Weights of a small transformer language model: MLP 768 GELU, biases.
MLP neurons of a small language model. Each row is named by its layer, matrix (up: input weights; down: output weights) and neuron, and shows model dimensions 0-127. Each number is 128 + 32 x the weight over its row's rms, rounded and kept within 0 to 255. Numbers have three digits each.
Before each neuron's rows, "fires on" lists the tokens most often at its 100 highest values on Wikipedia text that the model never trained on.

fires on: "-", "c", " c", "ip", "p"
L4.up394:107107075077098143177101087108189077093197112112094127094129144086167095105125141141157139141178129208125084185126127181190125147134109128126091149100159122135147151186081141068014127201117173130083196179088163157108104171185156108152165121152124096136147153111144084166184087141156166184114126139144153120087183141162138092133112096100170086114147196081095117130128112139135138147134
L4.down394:129107106154149150123100113121134091143068144099132070129118178177093105189105084091089205113078145158060092113171161150125163117197116119095147164132150119098127140135131171150094072164099116126177111131107161141196190124119101069093162218157132164110111105170075107107166151163096108129144131088092164115142104088115122142099125135151133133118175091141105119154137170059153072136110

fires on: "\n", ".", "u", " |", "er", "or"
L4.up25:130171179140154143117091103107119088066152121146102136145115124152131123078096167107137159184100123141159159152109078130150092112157143082134114099055114157100068121126140119119150115140108117171075178134093122143157201139132124177117173152067117135072163108097104179057177100121070165102129152165154114135134106158075107144134092161140118106169125112119151121090094101133125176182124
L4.down25:167152122133152095146136141125127213127124106134093069145041133173066132105204151139138109145149136143138122113088134132088121118174145143106172175172168141075119166124141136120135094088113086064127126089161157050115109124109104131145151099176154109072145131105193083137056088138076128126101120173128144090068128183198141147109172130091144126107164142153126150190124109151108048175067

fires on: " at", " in", " to", "le", " for", "ed"
L4.up570:114152102108157125163149133168137132140195147072158124174175147150105108115123142166090112112172094183113142138150167133090186110144132102110095122076083158200105097165149090147143197165143148133154107050213160138168149187099164140101150151110104152171172143071110101086136120064147145129103156114089150161070081121194092110164068094106128088093168126120096142182126120152093140128111
L4.down570:169118080147148192125109177121071154080125048095114137151121071187160155128128132139134128155125101110115135144134146178127088109125118162150189113117114117078102122197044104123089143157125099148140116051138100143123123096071145137121050121090109164135114094119150118114168129094202069161163126162177119136159146139156161147150169163108112116092108119098153128109133142112169131111128

fires on: "ing", "se", " Wh", "aving", " has"
L4.up302:127085143145118084086117164164160108075136121134169196145129163089228125145164170109147121127189100154076171105094148111135175168153127124172177120071120149138126156091083160120133141093177074135127104123097140157152228101129104129154121187149086108144119109104119141143081062086110042148142179170105080165082177151131134165109122119162106125122186144106119142198156124140142139121150
L4.down302:147199141150181133211095035102112107156129104151118149085158149131058141137103116138052103174113100076202096149124124190185081088116122134128094119163096112125140077124158120124072161182083159077104178121152137156135093130140142105096128165134171127098112125167144162115156183145132242106170104138139129098160110132070144098160109138142113152115077097168105153083113122157166135086103

fires on: "-", " (", "),", "s,"
L4.up325:162151134059131135158053152152144146073159101143162136143130113166114134139104126077110114087109094111058171116133157111144107112204166172106094014189179169125167128073141120133085124076089143067106087169118125140143205124136135128128108166135155112134115178147100107121138090175111080074169101106127096175166159167114131202110143139096093134058100106133154127104105191173177093138154
L4.down325:118152097121112131109131134115123105112070119126132093117150133151152082161121126128149110124156156158126186119128126115085086138079135100225098207108109097084096102203171126160102091156147184094204170080114096143158099094116095155122120129081065138070094103117167175139155148135132197138128166163173109131135122131146134180131107102127093102089167162071093132125162075083093090142150

fires on: " of", " ==", "c", ":", " l", "ap"
L4.up710:092085135144144091174136140114106056133116115071137133153127101168135132104130106107142188158140125102111148134145102133125064194137116151152136089159181144126125135135122084109122037121157133100088082142190128117095121162103167091110138180160141115135176112088141153152112093154130150169181168043143068085102157090154173137143092082123077147124116137130109104196137168179127152170113
L4.down710:145103068109126087133123187114183235107106178172080149087140110161094159123175139114099158128130172144167176103126118113167083105109107180109082187088096160157151164111129110098131141144044153099140106090117115100121112090176155121138133085116141150162091131131086113109120121152129102102105108121145170096120116094183105161140134138153136179108119138096158072158125124135149131054155

fires on: " ==", " as", "i", "is", ":", "=="
L4.up201:143146107098140078127116115140133132180129155107132095151057091146113112077142155085156091099087125114166180120141147106126139174101095162116093150139087191138114142103136176150088138149108147152074131136125074163192107127139147123103155108155167121084148148109108105117080153126099164096190172099142106066073130070121095163086134133153149113120057189149119121092230116102086187152137
L4.down201:136135132116095140092164154100191189182083118135125144124115125104107140102160185110110208036145153139111114132175147135114134104179110111100133161129146140135126124138150115130074155134143062178087108097154132128135079100069150103140077125091098164176135139169168164119098130124169092139154120087093104162103095190096101145148115170104188142096180132111119158140137103118160151121155

fires on: ".", " (", "iz", "te", "-"
L4.up330:145104068096121159105109082138130115135139085075150152128103101085189116119139180077131102068124157112108095098112130138109154117135068153098129110130112138173104184189173168105127103151181142137110056124130092138146155129162107117089163183121142176120127042150179115201108104140155127111144086104178149143153091111133105158077107100060130170083134165095108123092139134133100095112091
L4.down330:151146119148094140139139121054178144179172179107151131116110131123090168082099124021125036160131145190191139120092122127170104140178123147105110108107082068138108069126155110150092177122179131150125169172103149050133118129123138144071179109115128122115138215092123090074117083141140156108227135147131113100147154091134156062186127113132109113170121113167060142132118166106090147117112

fires on: " with", "l", ":", "er", "ir", "v"
L4.up53:137077123176152112146138124127149118107118138125147132112139070113132113187123184035124170104215139063133129140100155176122177095068112104124110139133120126110112164136156122151119136100154133126162127133168165118150131142105134073161090126092130139110179124100054147097124123168132072080063131179156144135115110127096168122178115140188121171133105110146139130177040121129104134124172
L4.down53:076137113120114124125109071072158157151160182117067122118117109099101109106099142062133108182115088141116113165151162073122103131167124112113194158113164137110138158104118108137127074141140158091159170162093100147155113157169097141149153154119105190167140124091112128134177121135181119133200156107108203125069169111144057160098140154091078111163133147089145129156156160098104130139082

fires on: "im", "i", "ip", "ation", "ion"
L4.up494:109080154173141110146121127168070165144143130076106084085135150150134086112111173168122074090195136177108040131170130146151099106162078087134094144145119101175184158215134101086063108145174095154106107116105143163140099120126147127161167121124174103090110141149126090143108164088084170173122133120135106174161141100132187142091143101170182165121099061091086164064112085152120089154102
L4.down494:105107112108101164145041127100118110107155110117087116091114125097115177148092117142146153140107109133144148158144085151088138173151125096096092085176178133089099149129146111108167086141079084087131141080153119092131145099118170100085143190091156122170113123102147141113149097204125106221193195130117144101189163077135122092108096138150135122169079156187126148194162135150118158099148

fires on: " |", "c", "\n", " num", ";", "r"
L4.up468:158174132123190106119075169126095113099135168164167151119197087138134080130133112155191120134177125154196168140082143088150118146144104148100101121079175167158149102126072173158120047083119116139161169156118079151080085150104116123102180141123181142166120147167134083176138117173146170160076160129197160114103155089147138123101137108133124145199146136160123148127153134177120132112139
L4.down468:099078174148157155153140155154135104127143087108094085129067083129135094146193119127075113120093122105128078149130080116104131129087123162134158141111081126091116189092111117124096119158138081130130115144212157143153141110166106207095094101126094115070117122112105167051111150097112119111134102166103170122137134154103127105094109100160127123103176098172128109108098090108143123135130

fires on: "ig", "l", ":", " v", "iss", "er"
L4.up668:126078162102148086140107132165126168088101056133147120121147126087111105061092141107085158105110092124131170136205139164147135122146113128163073181092124152156128139152167146137148124124185193160137096177120178073157203128092151078105149125078155123113165027153127129092133138225098106157135110128136116127142111127082164118184102189111149152147122113126119142084121152142130118093164
L4.down668:160100164158129221148159100124115083107099161136116178184156176105149092121113059105109108100129160178180091135105104067081152138138101080172161149119113140101086083129135187168084105165167112092132169183104127107116140111148114136135170117100134152133132133159101096104114169115129168134128119077125142159142145090059136186151074143161136109118132116131126134148065156135144141107165

fires on: "p", "s", "k", "oint", "is", "med"
L4.up194:155091188151087118117058094107152119135145106168141139076141146139120131067162113136176073119115155134098080181133152145156182110114113159117128167161098128155120065120123091104147129089148089171091208093185159160125134110147199134156137091142104113159084100137060101137131106131077161120116114137147100143086125105124128109147141129119106091111104102108185161154147103179168121136123
L4.down194:179135108134124140097104172171155095100147118120123170073038121131118112082150124097136189165130075116070031118096106118156182102093182186143103114114170166088165154153115166125101087156070157094141106149130124150119107140148067096134112128139123127182162142147151183131097143140192145130104111173098164140121094159076143138097151128140118117155152129122113137132094108082158137076093

fires on: " and", "2", "5", "3", "sc", "apan"
L4.up678:128117132143107090183101158094109117149133123113116117125145178112160113114132155126090077148047195085174124120186129101129158128170119097117157116152103082164061109078087140158071073117107148152087156160141133135118190112202110115133110092126130125105143126068114112130077112172115128097114178095112185110102155095079129184119141114166104139178178141144157152052091089125143115171136
L4.down678:140101076100075131078098081072072047184159151125118180150098080117182153161150121166174107117139130139094152131136091138136156172099145164127143107166157135119110115097135129123149115126161132106076148158113090098122069124149102125159144149101146185151120065102164125142184103076107140177130166129066147094140165121142143088117157117093119114167124088117136152085040128119218090110169

fires on: " |", "%", "illion", "ect", ";", "ig"
L4.up61:075145135141118115147123153152165135097139143184155128108109139141186127039156208145141163145137138123099151200119088118206130186119136158084167096141118143110112102139114126122111159110113164115093141124081139156109139161132140065157157126078188119141098143145153149129117092131119113125085156135128098128197138131146090097090151093097105155153192125104127167096156101162122075120129
L4.down61:062115158127179097137113114154150127120105119114080167132154159166083107142099130175116142157139172221130198081104104132072140114076102136124111139104130089148118167169147148152078077126111100130121076107124105159211147128070144136140158153150178117109173139108123135121077139125139092114166139167165138167121112187098142087145132087145186102093130132109121159147118204124139166130127

fires on: "c", "o", "t", "z", " c"
L4.up122:148140136121022111120126101162154142095105138153084135114142104055127111123125098133139135091042143119143067143197113160163148169134147173154108156184156126108066078136096123150139052077082117112143141162102079173112111169191191119137094157096132124135117167117161091104089148183085197146126094160100110134097138086095117129187115159078107131125101212093150150124137098124129166173113
L4.down122:101107094124135124131168152117088102132149110166053124131188140192008133119119140112106111137179158115114148115084149114109143033103169125097122109098119119117129142185162122124074126119113127209084118097145149122133138116146147175042137143161149104168099135083120176146133105121167122164119118092082122138110112149125134102141155137186177156147097068165164146141123091123145155068154

fires on: " T", ".", "T", " |", " and", " Y"
L4.up657:127094134147124142105112111143140065150112045113132130155117155145104203071162149113109093193094070107102061107122137073134115154154161117127125142135139094182113125122145082155173082131125163106164147157130153106095170130146136170158174135049085131144156135100154199089109133143114163119123167114127122136183090144153144219084151091150114151150170147187118141128107162124125152097117
L4.down657:123162048130080073155170097113148161155131100142098120192183097116116109149131128156138102143050159132129160143145158116157140102137159168130119230155120152088154161124121120124174146160141101119146116105170088132163113083122099124123134091139129123175139064074145102165163085163128111196091162109110187091096162149110122095129095105127153157081086171101160130183125098158101131091136

fires on: " for", " of", " at", " to", " from", "|"
L4.up257:108159136139076125157151181100179097099119106157076113110162152095108150166133124072091084072114172172112144132135177120061196111111115136101123133135165134109078137151129137155192152202151126110160120151158155127150196084157107140132162172157083161166139181135170128221105085140159111154158143105128099123085161134209100147125084099158179183151131078122113104104112126132146103126184
L4.down257:106126095155189120124118151224095122161128113117068160112044097129139080183146154116141144077162155113138089152162057111155102096114200140151146128144159152100171162107126124124072125033070035128142104114106103138094082174163123135110136102140176152170154110191133102102149130130127145113134112151146145102162182119091171072149144131089093095145124105130120118100141154100145109138126

fires on: "p", "s", " In", " at", "),"
L4.up119:174137092099083143101067094081156118136134068111125098112135161069090146131130157104107054124103141142080128148127142100114186120084127108100137139167093134149127133088119160103079105157110151100151183161183158149128102172115197059112194178145128086151096072150106054116155210109114069137139103155107126185086144148150113146152127187122119114136123132142145179079095175139159127118112
L4.down119:071104169143126170176144171144166130125117126090194092151122114179111119084133122161113168140143094124176140126088096167114098104117100128127085101092149101140122084143122106224154121118150113149099116085114146130137156095157122177126074127116122115167136159108166149120175092107175159094105087114128103124180088107187162117083149114174162116111117114095093063134123105057123170167096

fires on: "i", "lev"
L4.up664:108106141178134088127103193171130132179189222093137056189095185110166082130126203156162146125190095056105135123152143131095144151157115140143135144162153127126106193162116131137078098117090104143137113101106143092131126143151035151129103121096130148144148114127128185120096130092135174133114116128105105147102037085083098132120152132116158110137151106155155093132098117139134112120111
L4.down664:100111105167079183172069097109175075125124132133126114111118132119065174118103135136134138093114065101143171082113138073174123079064123124188111145130102148116116122193172170139097163139080133130153097141094070169176119127155078154156166157161099159048153186123107116088095159093120094093141132166107120087104108121134134161130117097137182134173102159139139054127111090125143126106072

fires on: "-", " 1,", ",", "ult", "un", " ("
L4.up112:134063123136139186134114138113070148076109069149141116156148191178089113121118110081128038083153140153121122092144111134170108087136138111101161113091136129183117084141117094077099142112166170122152157106164134132116139123112118148149065117159175132104114103138124130131103084130164113168182070107205121166146142111079134132072132082129113125076151075065108132080155157089106121140231
L4.down112:153176124186122107127131185103171122162162146085119157132091109105164136137117100115121125112092073172063115166104167122150110122133084144090111116202142151094124172142132161117119136099145081073141118118164163092111067128187071143206173139120158120119179159145108212156098142116193115143071140130150106102081112060162091138047168132112106135100124133192097149114063126160109104100150